MLP neurons of a small language model. Each row is named by its layer, matrix (up: input weights) and neuron, and shows model dimensions 16-143. Each number is 128 + 32 x the weight over its row's rms, rounded and kept within 0 to 255.
After each neuron's rows, "fires on" lists the tokens most often at its 100 highest values on Wikipedia text that the model never trained on.

L5.up3 [121 174 133 132 155 115 144 104  88 128 151 172  96 178  96 158  83 143  54 145 156 106 101  95  84 136  60 147 160 151  96 136  97 123 107 156 207 137 107 145 181 131 129 123 111 137 118 163 116 115 144 200  94 119 134 113 139 146 138 140 107 121 124 123 125 145 155 137 139 117 134 170 150 110  90 126 128 117  76 138 145  65 188 111 156 143 110 132 139 139 143 133 125 121  97  55  92  80  95 113  86 123 153  87 152 251 123 152 151 155 140 130  90  96  65 107 106 103 116 135  65  64 134 143 156 139 123 168]
fires on: " |", "%", ")", " •", " statistics", " teams"

L7.up571 [112 168 177 117 107 114 173 138 125 120 146 139 127 130  88 128  67 145 138 200 106 186 103 121 147 131 138 166 137 121 184  73  97 118 114 123 129 131 112 136 123 115  97 154 111  98  58 121  96  89 136 102 158  74 116 153 141 123 130  56 133 125 130 172  83  93 174 153 121 107 112 129 173 133 188 157 152  68 155 124  93 138 104  86 152 136 139  92  60  91  56  57 103 170  70 148  53 127 126  60 157 130 113 112 147 102 102  95 141 150  77 151  57 147 120 104 143  93  92 105 134 184 113 106 158 182 107 105]
fires on: ",", " in", ":"

L7.up7 [ 59 115 153 163 139 106  94 123 126 121  60 153 109 109  17 149 112 131 161 118 132 157 110 120  85 142 177 191  93 209 111  80 171 174  99 143 147 131 143 141 130 148 180 150  76 110 151 111 178 114 196 131 115 152 157 120 138 162 163  91  89 108 140 150 160 169 177 126 126 161 111 164 153 149 153 127 112  96 127 137 120  91 205 157 129 119 141 159 156  97  73  89 114  83 141 157 157 124 155 150 143  83 115 116 153 127  87 111  52 120 161 145  61 112 106 144 157 152  95 144 127 157 137 177 123 167 117 107]
fires on: "-", "s", " as", " \"", ":", " |"

L2.up187 [147 116 212  87 120  82 141 133 122 137 176 102 159 112  91 107  69 100 100 141 130  99  99 125 144 117 135 131 108 115 129 143 116 115 143 142 140  67 157 141 187 130 162 109 119 171 164 113 148 179 148 137 104 132 139 140 121 118  96 117 122 194 165 142  88 129 110 114 139 129 135  92 182 142 101 179 183 122 110 126 133 152 188 132 106 128 140 137 133 104 122  67  49 143  83  62 119 141 126 101 196 191 117  98 103 122 174  71 164 123 147 190 120 136 164 142 112 117 117  79 149 196 140  79 147 165  96 125]
fires on: "=", "3", " AL"

L7.up328 [140  96 138  87 193 134 163  97  90 170 170 127 128 145  82 153  92  50 111 143 143 135 115  74  96 122 139 134 142 132  57 135 104 117 109 119  84 129 124 120 131 163 173 128 129 122 143 120 103 130 114 151 180 127  85 137 117 116 112 114 106 160 160 172 114 101 105 100  99 109 128 154 156  55 139 122 214  88 145  94 118 142  33  70 163 104 117 142  83 112 127 141 151 126 136 125  93  75 118  82 100 140 116 111  86  87  92  93 131 164 105 148 145 104 123 186 103 119  79  92 123 255  66 131 135 115 129 140]
fires on: ".", "s", ",", "=", ":", " and"

L3.up103 [139 164 114 129 117 165 111  98 199 115 120 104 148  91  85 115  49 139 128  96 116 137 159 147  89 111 110  80 141 127 157  88  92 135  90 152 116 133 120 150 141 109 159 125 134 167  72 124 110 106 171 231 186  83  79 100 147 164 156 149 111 172 147 125 122 106 107 204  77  93 109 154 173 188 115 117 192 138 147  85 148 148  71  48  88 119  77  90 107 144 140 177 152 149 152 142 151 149 156 147 115 128 141 151 158 108 127 133  87 137 151 103 159 144 126 156 140 105 167  80  91 130 144 147 157 150 125 107]
fires on: " h", "str", " Fr", "\n\n", " aut"

L7.up33 [135 166 131 143 181 193 154 138  84 168 138 140 123 189 161 159 141 122 131 114 159 115  95 136 113 107 100 147 172 111 115 157 172  87 100  67 124 132 135 120 134 140  84 138  63  96 132 166 143 190 131 105 158 112 125 140  82 119 125 135 134 150 115 150 172 117  88 161 148  85 133 125 110  61 105 159 147 153 111 167 143  89 150 120 164 152 151 169 185 150 145  49 138  88 164 132  30 140 147 139  88 153 173 139 129 107  79 177  79 132 163  50 144 124 115 145 127 131 200 107 156  68 134 118 117  95 143 126]
fires on: ".", ":", " and"

L3.up50 [146 110 141 137 170 156 126 152 168 159 175 142 121 112 144 160  45 110 137  95 115  98 136 105 158 107 196 164 133 121 173 147 121 114 103 132  84 139 103 142 137 119 147 160 125 186 183  43 130 101 167 155 161 157 107 133 148  99  80 119 135 124 138 107 129 201 155 169  78 124  64 105 124 133 108  64 136 137 153 119 115 122 146 109 145 147 127 157 161 128 123  92  94  94 119 107  84 120 128 125 136 163  79  63 138 108 178 145 111 172 117 147 124 157 131 130 129 192 154  96 179 190 118 124 142 135  94 147]
fires on: "\n\n", "=", " =", "\n", " ;"

L7.up279 [135 111  87 109  86 148 152 125 174 110 140 154 126 107 101 165 109 136  83 116 144 125 146 123 114  87 138 134 124 155 190  95 136 106 109 185 129 142 122 156 144 111  96 155  85 126 164 110 115 120  95 131 120  95 148  91 169 129 139 115 140 115 113  92  95 114 166 196  92 128 125 117 130 148 174  94 171 140  79 149 150  92 114  36 127  99 127 125 117 156 105 171  98 102  62  67 123 123 165 136 109 126  99 120 180 186 136 145 110 130 106 113  72  32  76 181 180 138 108 125 119 190 114 146 192 152 133 161]
fires on: " |", ",", ")", "\n\n", ":"

L7.up387 [119 102 151  57 103 149 152 110 111 130  98 132 164 150 129 139 131 133 127 152 109 121 141 141  73 105 218  78 146 128 101 115 130 185  97 151  87 182 103 107 158  89  69 154 107 171 231 144  78  76 150 116 124 106 109 181 153 200 127 113  91 108 141 133 146 121 128 199 116 137 117 115 105 124 125 148 125  60 121 122 118 123 105 145 139 110  90 116  83 104  81  60 115 144 109 146 140 116 112  61  84 164  96 155 127 165  89 133 208  96 183  96 137 164 151 128 137 186 103 132 135  92 155  89 147 113 119 143]
fires on: "="

L3.up163 [122 146 142 150 174  94 165 116 150 105 174 153 124  96 124 140 168  62  81 145 137 136 174 158 136  84 164 125 103 107 126 134  85 106 106 155 117 102  80 159  69 102 115 186 119 154 144 104  93 100 153 111 136 109 140 152 138 105 102 185  94 178 116  98  89  82 130  79 127  61 125 129 193 143  85 172 134 127 123  81  51 119 163 152 162 123  92 145 139 124  79 123 101 165 146 126  66 168 152  47 174 157 156 104 162 107 154 167 141 167 181  78 134 125 155 165 115 131 153 163 113 132  91 119  70 149  62  80]
fires on: " del", " Fel", " Del", " Lar", " February"

L5.up72 [134 203 118 148 175 195 117 190 153 114  70 140 112 169 133 115  82  99  70 158 136 114 172 112 123 122 142 142 143  75 149 116 180  91 127  91 124 129 120 138 172 130 124 154  72  92 118 120 153 138 120  83 125 116 166 134  41 121 116 131 132 137 150 128 153 123 113 125 113 122 129  91 153  95 175 172 110  98 118 109 104 113 159 120 119 206 221  99  91 149 145 150  60 117 205  94 113 151 138 195 111 129 117  94 146 104 142 192 124 127 132 156 169 129 109 142 143 141 122  93 112 114  93 136 111 155 149 141]
fires on: ".", "r", "E", "ini", "ía"

L7.up29 [ 80 126 165  94 132 163 166 101  98  81 102 105 151 129 157 115 137 140 129 140  78  95  86 156 125 131  91 135 134  95  75 190 157 153  88 120  54 111 172 172 147 126  73 104  85 107 111 186 177  86 141 101 132 139 164 145 118 129 133 177 178 176 147 203 147  79 136 106 107  49 154 120 164  93 164  98 125 143 127 125  93  89 134  96 142 122 180 121 148 123 110  53 112  83 103 133  93 192 113 120 111 124 122 155 122 158  71 156 129 140 121 153 139 137 140 167 113 135 174 118 104 120  68 121 106 110 132 143]
fires on: " and", ".", ";", " of", "|"

L7.up318 [180 119 101 157 123 219 193 173 119  82 151  94 112 134 159 191 100 152 109 123 100 146 116 140 124 153 131 146 130  64 132 162  94 125  71  48 133  45 132 146  82 144  68 106  89 128  92 184 124 122 152 136 164 129 124 230  85 124 118 107 151 148 134  99 121 126 113 134 116 128 143 132 138  63  77 128 146 164 165 165 141 147 151  93 121 112 118  99 161 133 134  94 100 159 173 144 104  57 131 179  63 104 164 120 102 136 117 156 163  91 140  81 119 153 181 129 108 112 127  94 117 110 116 109 169  74 170  98]
fires on: ".", " the", " a", " with", "|"

L3.up90 [117 112 139 163 152 138 113  94 108 103  43 146 168 128 159 119 196 101 147 166 107 119 125 176 134 159 145  63  91  85 163  95  78 138 144 116 114 128 114 153 159 174 155  72 137 180 174 143 131 141 105 148 124 112 192 148 159 174 169 160 111 133  84 109 136 141 201 123  94  90 173 143 118  81  71 157 115 111  99  90 121 133 184 113 107  96  75  35  66  87 100 152 128 134 145 130 109 120 142  78 168 140 117 124  91 134 113 108 168 165 179 107 136 138 163 108  98 149 148  93 153  76  71  72 132  98 130  92]
fires on: "tic", "=", "etic", "sm", "ific", "isation"

L2.up575 [152 154 154  99 139 108 125 135 146  92  94  90 150  87 164 127 158 123 182  76 110 130  82  91 114  93 120 134 132 133 100 135  98 133 101 176 153 133 134  66 104 102 156  92 147 181 100 111  59 134 112 138 139  56 128 140 136 121  91 147 171 191 159 155  93 160 167 104 126 136 152 137 103 153 188 141  94 109 125 124  70 119  69 123 128 190 117 121  90 113  96 141 151  89 113  94 129  99 150  56 103  83  84 155 151 134 115 161 136 133 137 133 138 122 142 155 191 147 115 108 148 129 142 118 101 117 227 143]
fires on: "ali", "avi", "ida", "imi", "uri", "adi"

L7.up467 [169 150 152 170 163  94 124 177 129 148 114 167  79 109 155 136 211 133  77 112 170 102  99 177 110 173 153 163  84  43 105 147 200 146  91  95 121 161 176 141 144 149 114 168 113 105 112 157 148 105 168 152 142 143 105 235 118 134 137 146 107 173  96 125 147 143 191 125 121 101 139 134 171  31 107  99 146 128 166 136 111  90 151 148 123 113 178 108 172 154  92 101 121  99  98 158 117 130 163 219 149 130 142 142 132 123 125 133 137 118 137 106 148 188  61 117 156 111 152 139 107 126 145 143 108  72 149 112]
fires on: " |", "\"", ":", "/", ")", ";"

L7.up70 [145 148 165 115  72 119 143 211  93 115  72 145 118 164 113  88  91 157 161 128  91 150 107 170 147 172 173 120 134 136 212 166  79 108  87 189 130 114 153 116 135 184 141 154 119 129  71 128 157 141 109 120 125 132 177 147 143 186 123  95 192 139  93 118 104  97 155 144 142 159  74 129 147 149 133 107 139 117 140 115 179 115 112  58 127 110 131 150 127 136  73  27  87  83  94  71  98 109 106  94  97 126  77 139 158 158 153  94 146  94 102 153  92 173 110 105 135 131 124 124 135 187 152 138 104 192 127 147]
fires on: " from", " on", ",", " From", ":"

L2.up123 [135 163 122 140 118 117  98 142 152 107 106 119 110 143 120 113 121 147  83 125 122 114 133 145 141 124 135 129 128  76 149 145  84 174  89 162 124 117 128 110 179  91 103 112 161 171 100 135  81 204 159 136 165 196  39 126 130 192 109 152 152 134 185 143 125 145 109 112 122 172 127  98 104 143 178 180 212 124 139 144 116 103  79  77  44 165 135 152 181 191 168 145 105 158 113 108 116 166 134 129 126 134 123 112 132  84  77 186  77 138 170  95 160 150 106 106 129 136 156  81 123 148 115 104  94  74 118  95]
fires on: " Lo", "str", " fr", " Fr", " commun", " Kr"

L5.up139 [101 170 118 151 152 147 168 158 127  92 138 108 108  94 120 140 140 132 142 153 104 161 182 124 159 112 130 130 131 127 127  92 146 134 134 146 128 109 161 128  72 148 160 154  51 143 102 154 156 181  67  89  89  92 148  78 177 187 118  78 166  97 155 122 137 143  90 143 123 122  85  94  89 150 144 118 138 116 137  99 173  53 185 117 129 137 117 143 201 130 156  88  91 144 149 193 173 121 100 155 148 114 129 108 139 130 133 179  62 155 126 153 101 115  77 115 114 108  57  61 203  80  98 117  96 126 136 136]
fires on: " with", "-", " |", " as", ":"

L7.up290 [145 115 136 158 108  87 203 103 174 153  95 153 103 130  79 138  94 117 117 103 136 238 148 127 126  81 162 152 148 150 109 154 118 126  91 167  99 119  65 113  86 128 140 151  74 139 136  96 139 136 123 148  99 120 108 148 124 180 125 129 134 116 121 149 153 122 122 134 150 156 147  66 122  91 120 117  95  69 123  80 126  41 156 111 159 165 142 166 135  99 138 105 142 131  93 122  98 174 193 150 136  68 127 136 125 176 133 167  82 153 144 106 163  80 122 129  96 127 125 132 144 118 127 113 119 127 125 128]
fires on: " as", ":", " were", " be", " that"

L7.up313 [127 100 185 133 151 150  63 129 163  62 141 139  89 147 117 141 125 167 153 120 157  98 157 162 140  98  93 159 132 128 111  72 131 179 169 125 123 153 109  86 110 115 110 136 150 119 182 158  86  78 109  97 145 152 144 118 149 175 113 172 106 137  77 125 131  40  79 150  75  90 137 145 141 106 100 178 192 163 115 106  55 138 118 148  80 111 105 131  86 135 147 123 117 104 186 124 147 140 102 134 123 107 161 146 167 170  72  90 152 170 139 105  91 158 186 156 100 155  55 101 110  92  55  53 117 125  64 116]
fires on: "=", "2"